python train.py --n_layer=9 --d_model=640 --n_head=10 --n_kv_head=5 --head_dim=64 --d_mlp=1728 --vocab_size=20486 --activation="swiglu" --norm="rmsnorm" --norm_place="pre" --norm_eps=1e-05 --positions="rope" --rope_base=10000.0 --rope_fraction=1.0 --qk_norm=true --attn_scale=0.125 --bias="none" --tie_embeddings=false --parallel_block=false --extras=["capped logits"] --init="uniform" --init_std_qkv=0.0317 --init_std_o=0.0 --init_std_up=0.0317 --init_std_down=0.0 --optimizer="muon_variant" --lr=0.00193 --lr_mult_o=0.879 --lr_mult_down=3.0 --beta1=0.93 --lr_head=0.019 --warmup_steps=0 --schedule="wsd" --decay_fraction=0.845 --decay_shape="linear" --final_lr_fraction=0.0 --batch_tokens=[65536, 131072, 196608] --seq_len=2048 --doc_mask=true --train_tokens=879700000 --steps=6874 --dataset="wikipedia_en"
MLP neurons of a small language model. Each row is named by its layer, matrix (down: output weights) and neuron, and shows model dimensions 48-143. Each number is 500 + 40 x the weight over its row's rms, rounded and kept within 0 to 999. Numbers have three digits each. A neuron's up and down rows have the sign that makes its largest values positive.
After each neuron's rows, "raises" lists the tokens whose logits its output raises most directly, leaving later layers aside.

L5.down1389:551505485501473505485505497436476558459510500588463484524464424474525517447484504455423426510573559458530512548496442568508461509512511505517520458536526506562558521512506542517446482515485522485518504498482517456498483502547490466453543506517574558533483509529500453523532494526469452457
raises: " of", " Of", "cross", " or", "acement"

L5.down434:508553468551567582410444534494443507487463432526453570528456501526484525432486518504537576496535513479458528583433469455511437494496478496559461541451491511488468509480503539510550388501538430537551528473531493570512520516526449483491475459524504460440525540540412507465534474551494517517
raises: "roph", "rag", "rig", "urn", "rad"

L6.down1352:551528502503545483523453529495446497479459469548493453598534466477503538450455548517509478449496554443512500599506484426498472481501516544496486544487492474501470501437512497489547514509561487519524495528511455497508486455544463529472562460529530541582513462457476497444516556548429503507
raises: " \"", " '", " “", " ‘", " \"["

L6.down1253:531505571515457454524446535515481511485481516526524478477522585437482444481408447502546411475503461532493502531528538491438566505474510457525576519525550524470507449505456465515468488495499477481480472555505438503537523485469510471580559469499549538516465511532444569496475518404485452525
raises: " white", " green", " dark", " black", " blue"

L6.down1537:451547476452502516506536499527525511481520472507526530455510530484496478406511489454521524552562449453455504511438530429445516576421491542419516472492480513435586517483545499530504478511455552540447564479529461546536541533415520493371465497456554508500516521480467443440516522477514484453
raises: " a", " an", " winner", " successor", " one"

L6.down107:461505453488527509461522492482517519484452527487589514542464560500511505470587429466494499499528546478523472502559511521417511488515574486540472541477558512511486529451451461520518503504522484552486517474464552486441488457522510480543518506517572487433529500508497509492514545438550549520
raises: " Summer", " Winter", " Olympics", " editions", " World"

L6.down425:520434514542442486489522485505468485477510487554501482536452441514480469561578422468534431510427485496476523491497508464454487531463421545478494564463533527473469502541401526498508575522484464500610527489497527442522451488487463482647478490505495465445479511522540481436497515494475481487
raises: "man", " for", "ative", "act", "ator"

L5.down1051:573480588496453438484490442482486482531454510520530515489483476597501500499550523507541507552456502527443474477564594515494550476479445505492551506522501500575494423471533553515490513493526444490471509452524444527470514528511475517314469533510551524438551450480465481498484501529522519483
raises: " office", " offices", " meeting", "ts", " department"

L6.down1106:457425466545521427489505506476439439480491556515481450518467549514520499500552531494507514494507510447528460557548519554542549586494470495508473558474482462500485578400547497576495467521576509503533505505535490442454421465467599453558499414554543489497495478467465478558574451409565554515
raises: "hed", "em", "ev", "her", "ew"

L6.down508:455537477507491461477459509455482456502511510506478547502539540449520555498466588479506522482451494502516503545437483534489515494443494471511429552425471462452486516481520483441548493512505508474554455494484570533581504511488568488544431491598490560576466514491515541526467474494469548525
raises: " fighter", " space", "omber", " bomber", " missions"

L6.down556:527463540580524513488468495516528529481488476469492445487494526482544533461502408531556524381514473510490489478467518546395431443486488537512465513460497534465509539590484449523470479492499519517563535476541466589488523480481507489605510475496487558464474474499506544581491564531519535527
raises: " list", " table", " listing", " below", " example"

L5.down816:466491527537530475509480479490511539525455472456541497461462514512481493571458447499495467512582511446424446545460480481493539472496552613475535486481453559507495497488486459466479453452491554500571534528600499451549543524542490492519563465598563440550528462429468430504441524515484450488
raises: " “", " \"", "Pro", "History", "Comp"

L6.down1625:523484526528487553518477499500512473589498496525437498445459549545564503551465514475532540527508510480485467482480497495483562549576461460443499514446514477483516504429493491544525480514492453498512524501470448456484455552536506531529489456492470436490498498482400462542530409520580498527
raises: " which", " whom", " whose", " who", "und"

L6.down1416:449503585507448485509494453451521436498530502466571532443466448528542477506521522464481494443502449553422530503584500525512472520560560488458470520535527473463463476522519533478501517496505559513508517565496464493483473535509580481616493445523518442511476499527490467535472595473495506549
raises: "ga", "ț", "use", "ș", "la"

L5.down449:453510534434445525536468526463511475572523518477508498459559525549431477436544472466471512489493519500476484548513475508451512487536545487520527484489452551464388546450503500467469487473491577453481546497514521413517545518530517484519469531435525571508512473557580485460502434515532523520
raises: "izations", "ize", "ise", "izing", "ways"

L5.down1065:569459500541465523480493455569510473506514548575514498468461485512529475474402560478477532490531481502494578487521476483504469583540456548520447511488533521514468503566451477539450480518420415432442528507524453505468487513558568567385529527494510527452471469522490592474501502580509519535
raises: " himself", " who", " herself", "'s", " whom"

L5.down163:443476442531518469422508505506477472426505506595562523511419502475537488438537408525422472497510492489592499469428549525400510527518447579567473522486487517544479475413510493447489504517484500516519515531506544480497528472507525545444541477521495516502544437534489484519513535449506456491
raises: "ural", "ethyl", "ansion", "iddle", "aced"

L6.down1164:530510537479476461479449515500488497523442419489450496491531474515496439435557525431478508504478564517512512531578512506533487526479497458530554533543446470532502520512467480472525572490443392506448400460486551515570556482513443487380527518520482458461528421501441443437549520479466441496
raises: " are", " were", " have", "hn", "'re"

L5.down611:512551545493487464515586545499536507604523518531498471485541530411510461460476544511441455528524514512556501520533511543526502533495553478530505460527523479540524482455420437479545485474502483475533465506523560481493556486420420516499568493526507542477479475496438446488465485544403472541
raises: "hip", " were", "lide", " are", " include"

L6.down1373:513533450522527521443428538455499528477467533447449505492490501521512510560527491489471481501483498551480483542545499440459594511449484512537538457475511511527482507443478502491509481502497508574513477502548472501492531513515531463460556501436474503509507508552486459532452523519499532509
raises: " possible", " into", " back", "mor", "if"

L6.down1504:453575490536483494492470453600530461461456459534439534547524535455551474462477501515609571470497497449549446514468441457507468501483535506474522510545523501472536493498504530448550494528518554466431528522441529492552528457495474526372440532522491515496482538452460444441516509457501449570
raises: "ed", "ments", "ment", "uri", "ur"

L6.down1045:431529488530519478541530465475513458531520512542512433493519503514410507463466471436500547525513486492554507491473453532498499550473544462476524433517447479517555504468540535521407504498459464539494554481560430510471556478502540522447559517501506518498544520502439448537449511492489511551
raises: " of", " Of", "ams", "hip", "class"

L6.down80:422495479524473480464466565486552517469525545440476523533514588485432518536467477449533515451488472572512460417559514475435571579527511567505530479574467465460525448441502484518507527484410465491515447513513515517541538512545514533553506474477481561474480485501466533477474458522484528582
raises: " forces", " force", " army", " men", " party"

L6.down676:501478448462486546545411452486470473474463571550496520543521468589477488481475457437491458491567498476508455489500500457440407489473477461485513525523496546455534452506473543492508551515455523503512554507511544549456516528523444462265419478463464549494510454556523531527517472468521518480
raises: " of", " Of", "ores", "ography", "field"

L6.down1004:459428539463492500498512561537551482454472494527513508482525478509433414511526507502479515524449454470481557565460568505431526570508527482474462551539496516446524548520503479561556479510424506501487496484464521467476488486396550524515497506487451560490500495532512575482432477587529497518
raises: " vocals", " drums", " piano", " synthesis", " backing"

L5.down466:514499523480535477562479505510477507440523475573555610530562413489484492428490485480505493531515468485435516572449531556471471520491583399532401521496537533530499570508484549458446474509571408508466521416458519536483526481496499471599620441458489464450506514435471518470489491526483508489
raises: "ment", "ination", "ments", "na", " Bosnia"

L5.down1566:527492538494530521501529488477556470510522474530529523502509454577470510448514486463467504484462472509527514464506446474421437544448506553475433507469509498511569502497391475502502462498448493469526437560543498501492466528499494521317510498533507505426486393583470505537562528504414465490
raises: " were", "hip", " are", " have", " who"

L6.down1433:515519544465530487465480537514484474437573471494578503544541538397511599496546537444483485547500479500464546598543541470506419421490518508475517549511538551630491461459482480478579483476487488458486477499486551437422515596549564488492532436534493534443509485546508479591550558529488527496
raises: "ment", "ments", "ude", "ably", "ising"

L5.down1598:548501530483446516486463499450485470478497466567481499458506496486577454604469475472423408483447529473538465477527488503516520458478484455561441458504481466463451496431538427526525504490459434502474535472565525504454502483500526486520486526529580595487462494508521508544515461507586511504
raises: "ents", "iting", "ence", "itor", "ited"

L5.down135:451535502500550522528508526532521490500464511511503471562466495493521498500470546455493505496522563499444450519475506555434500444496509493540409510460466538459497497486433456518497523433448467479515536580432540477440475484534442520568519459465496541491501516532490545521533519533535470510
raises: "===", "==", "====", "where", "ech"

L5.down445:505556477503452501457462474529493516502520583474490544461495511520495506502474498541492560465559561502594479413525429454489441519551557529467477515497583444465519551490459491549563540516517541519507514466479509495469533492517496500528500504488498502508476496489498499527445524447478441509
raises: "ible", "ibly", "ibility", "ions", "ib"

L6.down264:407492537557539527453547420549437499505460550528547534494487420466558411478482503501531518504469527492491490471543464555436504503491614449458559464498451588486534487555425594508467495458538493485515444524484531541463527476493499493786487439503540481487477492551514551546529504446509512466
raises: "\n", " |", " There", "ove", " Meanwhile"

L6.down1390:497483539458548512481484457468447448509583496528532377542493446512469498441511475495542536472541577489577484469453448491512535507499475533463512481541517503491433428542487496466553476474506579517507498469509502540517508464502459483354527512461487498505540520558445530470553544387515543590
raises: "fall", "ble", "ann", "col", "clamation"

L5.down1721:511485506476521533494443554534448511482481489475494523450558468443485537517516498531563512402538474468443543475498545453565488564459483532495438553498482407484540531495481519479534502587457541484541489505553495495475548496565491542476491536527456528457456512516474530432493473469431513508
raises: "to", "n", "ry", "hen", "km"

L5.down698:452544434575522505509488457502501451552532480535499459533497536493459466541443453549509503530470456516496537503428502572580449515510576526525441468508518525489470525514556474577529406489487530511539493446591482480555530514493500504700562529488522491514477475440471507504509496506510503523
raises: " England", " them", " Australia", " Canada", " the"

L6.down88:532439538504539613549476539478462459455493438482530507469498445475460493554484553572547564529574510554531545485517432453521541497448496499491540429442514541497543550513507503529486449532488424516528537479466506497528485523507485465485530501397514502424531530535515474485498436492521540509
raises: " until", " through", " into", " back", "://"

L6.down233:540518518454584435499554429534520505464494471513507540578481461443525487490546537533476419514523568475516452485587385454443615480493464435525522521448446462526454468527457508506406457518536488598526483549428523531489491536531477491555566478593516498465534479536522540455504478394522452480
raises: " 500", " around", " about", " 400", " million"

L6.down73:449468461535494531447506447496516507464525486531471488542475544448502526515516478553492499528491479445519502492461488509469479537467480521517501540488442521504490487488571505524540446464533447504543431522584523510566441535554535505518595562389478564492527532548473543472419491478468516478
raises: "rant", "ver", " available", "ce", "iness"

L6.down137:490566507504467474528452542507436466477489447399494484512584460451516556463502573485459508526504549559502563530457603514638543507565491463442511487419442558456593505531530499472466505500490481495506508509542463476526447519496479452587466539507459466530548502539478555410485535540488533518
raises: "ables", "ess", "age", "ise", "ous"

L5.down178:474498537536516496498503529520571490459450481496510480593512439528595564504514464510468458530507478494508536513483533583548471456504535510523497503434514458483465390594416501550420536524493516434504417373450478511510438516495513565493526530523487547449498488574494487487497483485442503504
raises: "able", "ances", "ings", "al", "ables"

L6.down263:482475519463512466508556526470514470544534491485470540541501514463479514553525531486485571425563489518502474453551455555498553427549484432489537557443499543520456480532533519473462447447465528535513500526500536473514567501548537460325502511497436489416539448519472493501479511500526458563
raises: "ely", "ically", "ould", "ently", "ally"

L6.down427:462495424531479522510476455483468438500537456495454519496462441547575564435558510420527465501540443464474497466516423504503536423514561500507463480486441607523486413419513487533560545518519506448522625490508492435497531461517462481672424511479482494514456507484482469488422516487535487528
raises: " that", " it", " they", " there", " he"

L6.down190:504521440515426548475494492567510499516489446477516477488541514465441481523543490442502479507495503518466563512570526545413583539460409481491528516518541477455506485533479506512505567559518459458546514512570553511421523496455369565466501549495508492498543490442518562497516499477443484501
raises: "ios", "ious", "DS", " presence", "ied"

L6.down1642:515523505507533422489499600463490491546470468569526507478462509509494528543452478508543477434518532449572570469416510515487530598495591527528503451440543449458534488505514502478501500548449554433540504479504484544468513521583514427519534465494430565454551530476474499529567495489534466467
raises: " Venezuela", " Canada", " Canadian", " Brazil", " Australia"

L6.down653:453528472563469531523530482445539433507472555536491564556463548516541528498461436535564498576523533462437468449458538523500519447537567589561433465483472580505480484448592528511513536418507479445474495479518470472504512545465474524433513449502485510494510587462527591519484466440490527438
raises: " it", " they", " he", " she", " there"

L5.down113:546424453537477549496541459527486563438508408489557547486511423447413492537565488441529515461493503567524499470511558396453494424503494583539505474483556491478457496498552541525519446500473511476538470407538502502532463482475462533585549527536525547536592496482488530573527423506453554577
raises: "lic", "ly", "la", "led", "le"

L6.down1260:508588532537444506519471497495584422511493518531461524445497499528513516550507517462406592436607547586463465511531536535505481505544500513508457528489485493485519489495533475469483493512457525487563515521471500438518519580540496523743465426447466568530490426542522474507537506504525550516
raises: " ===", "===", "==", " ==", " and"

L6.down143:487548469485482497510475541557508497519575520571526532460524499473496471485487471437533535515453469493507490459439471496404487526451473510488488489454405517446591467533481473473571451402551584440427496496494504434471530529564535556522520508482459501507435501455599456513504515516509446420
raises: "iding", "izing", "ised", "ising", "ided"

L5.down1648:550454460520463467483479547548486473562568453518466491408479483440540506437523462501494577431533442446453561499529422548555518572537476474467548489499488550539473590510616494468508531512479557482463597545517444492491389462549529521468491552485538462527555556474517442557527463493507531502
raises: " help", " condition", " age", " goal", " suggest"

L5.down250:477502473568502452494498508541547464490524544536489504489518526503493538439445516457480552479535446454560513496423487484561504519502395514575447487560573512436523537516558501487500470484490497503529565467443427538550496488583421497575447467498512615470458480553440416491443469451513545558
raises: " of", " another", " Of", " other", " notable"

L6.down661:482504533575519538494438490510558531464433520465557545431493523491464540533532485565532474466573547543467533497481487435439521470484485482455537614536453465450509547451515569424517440531477396509477555531455560492442427440505482560435482556488536465476539519481512478458470435501447444517
raises: "rom", "rific", "rie", "rif", "ro"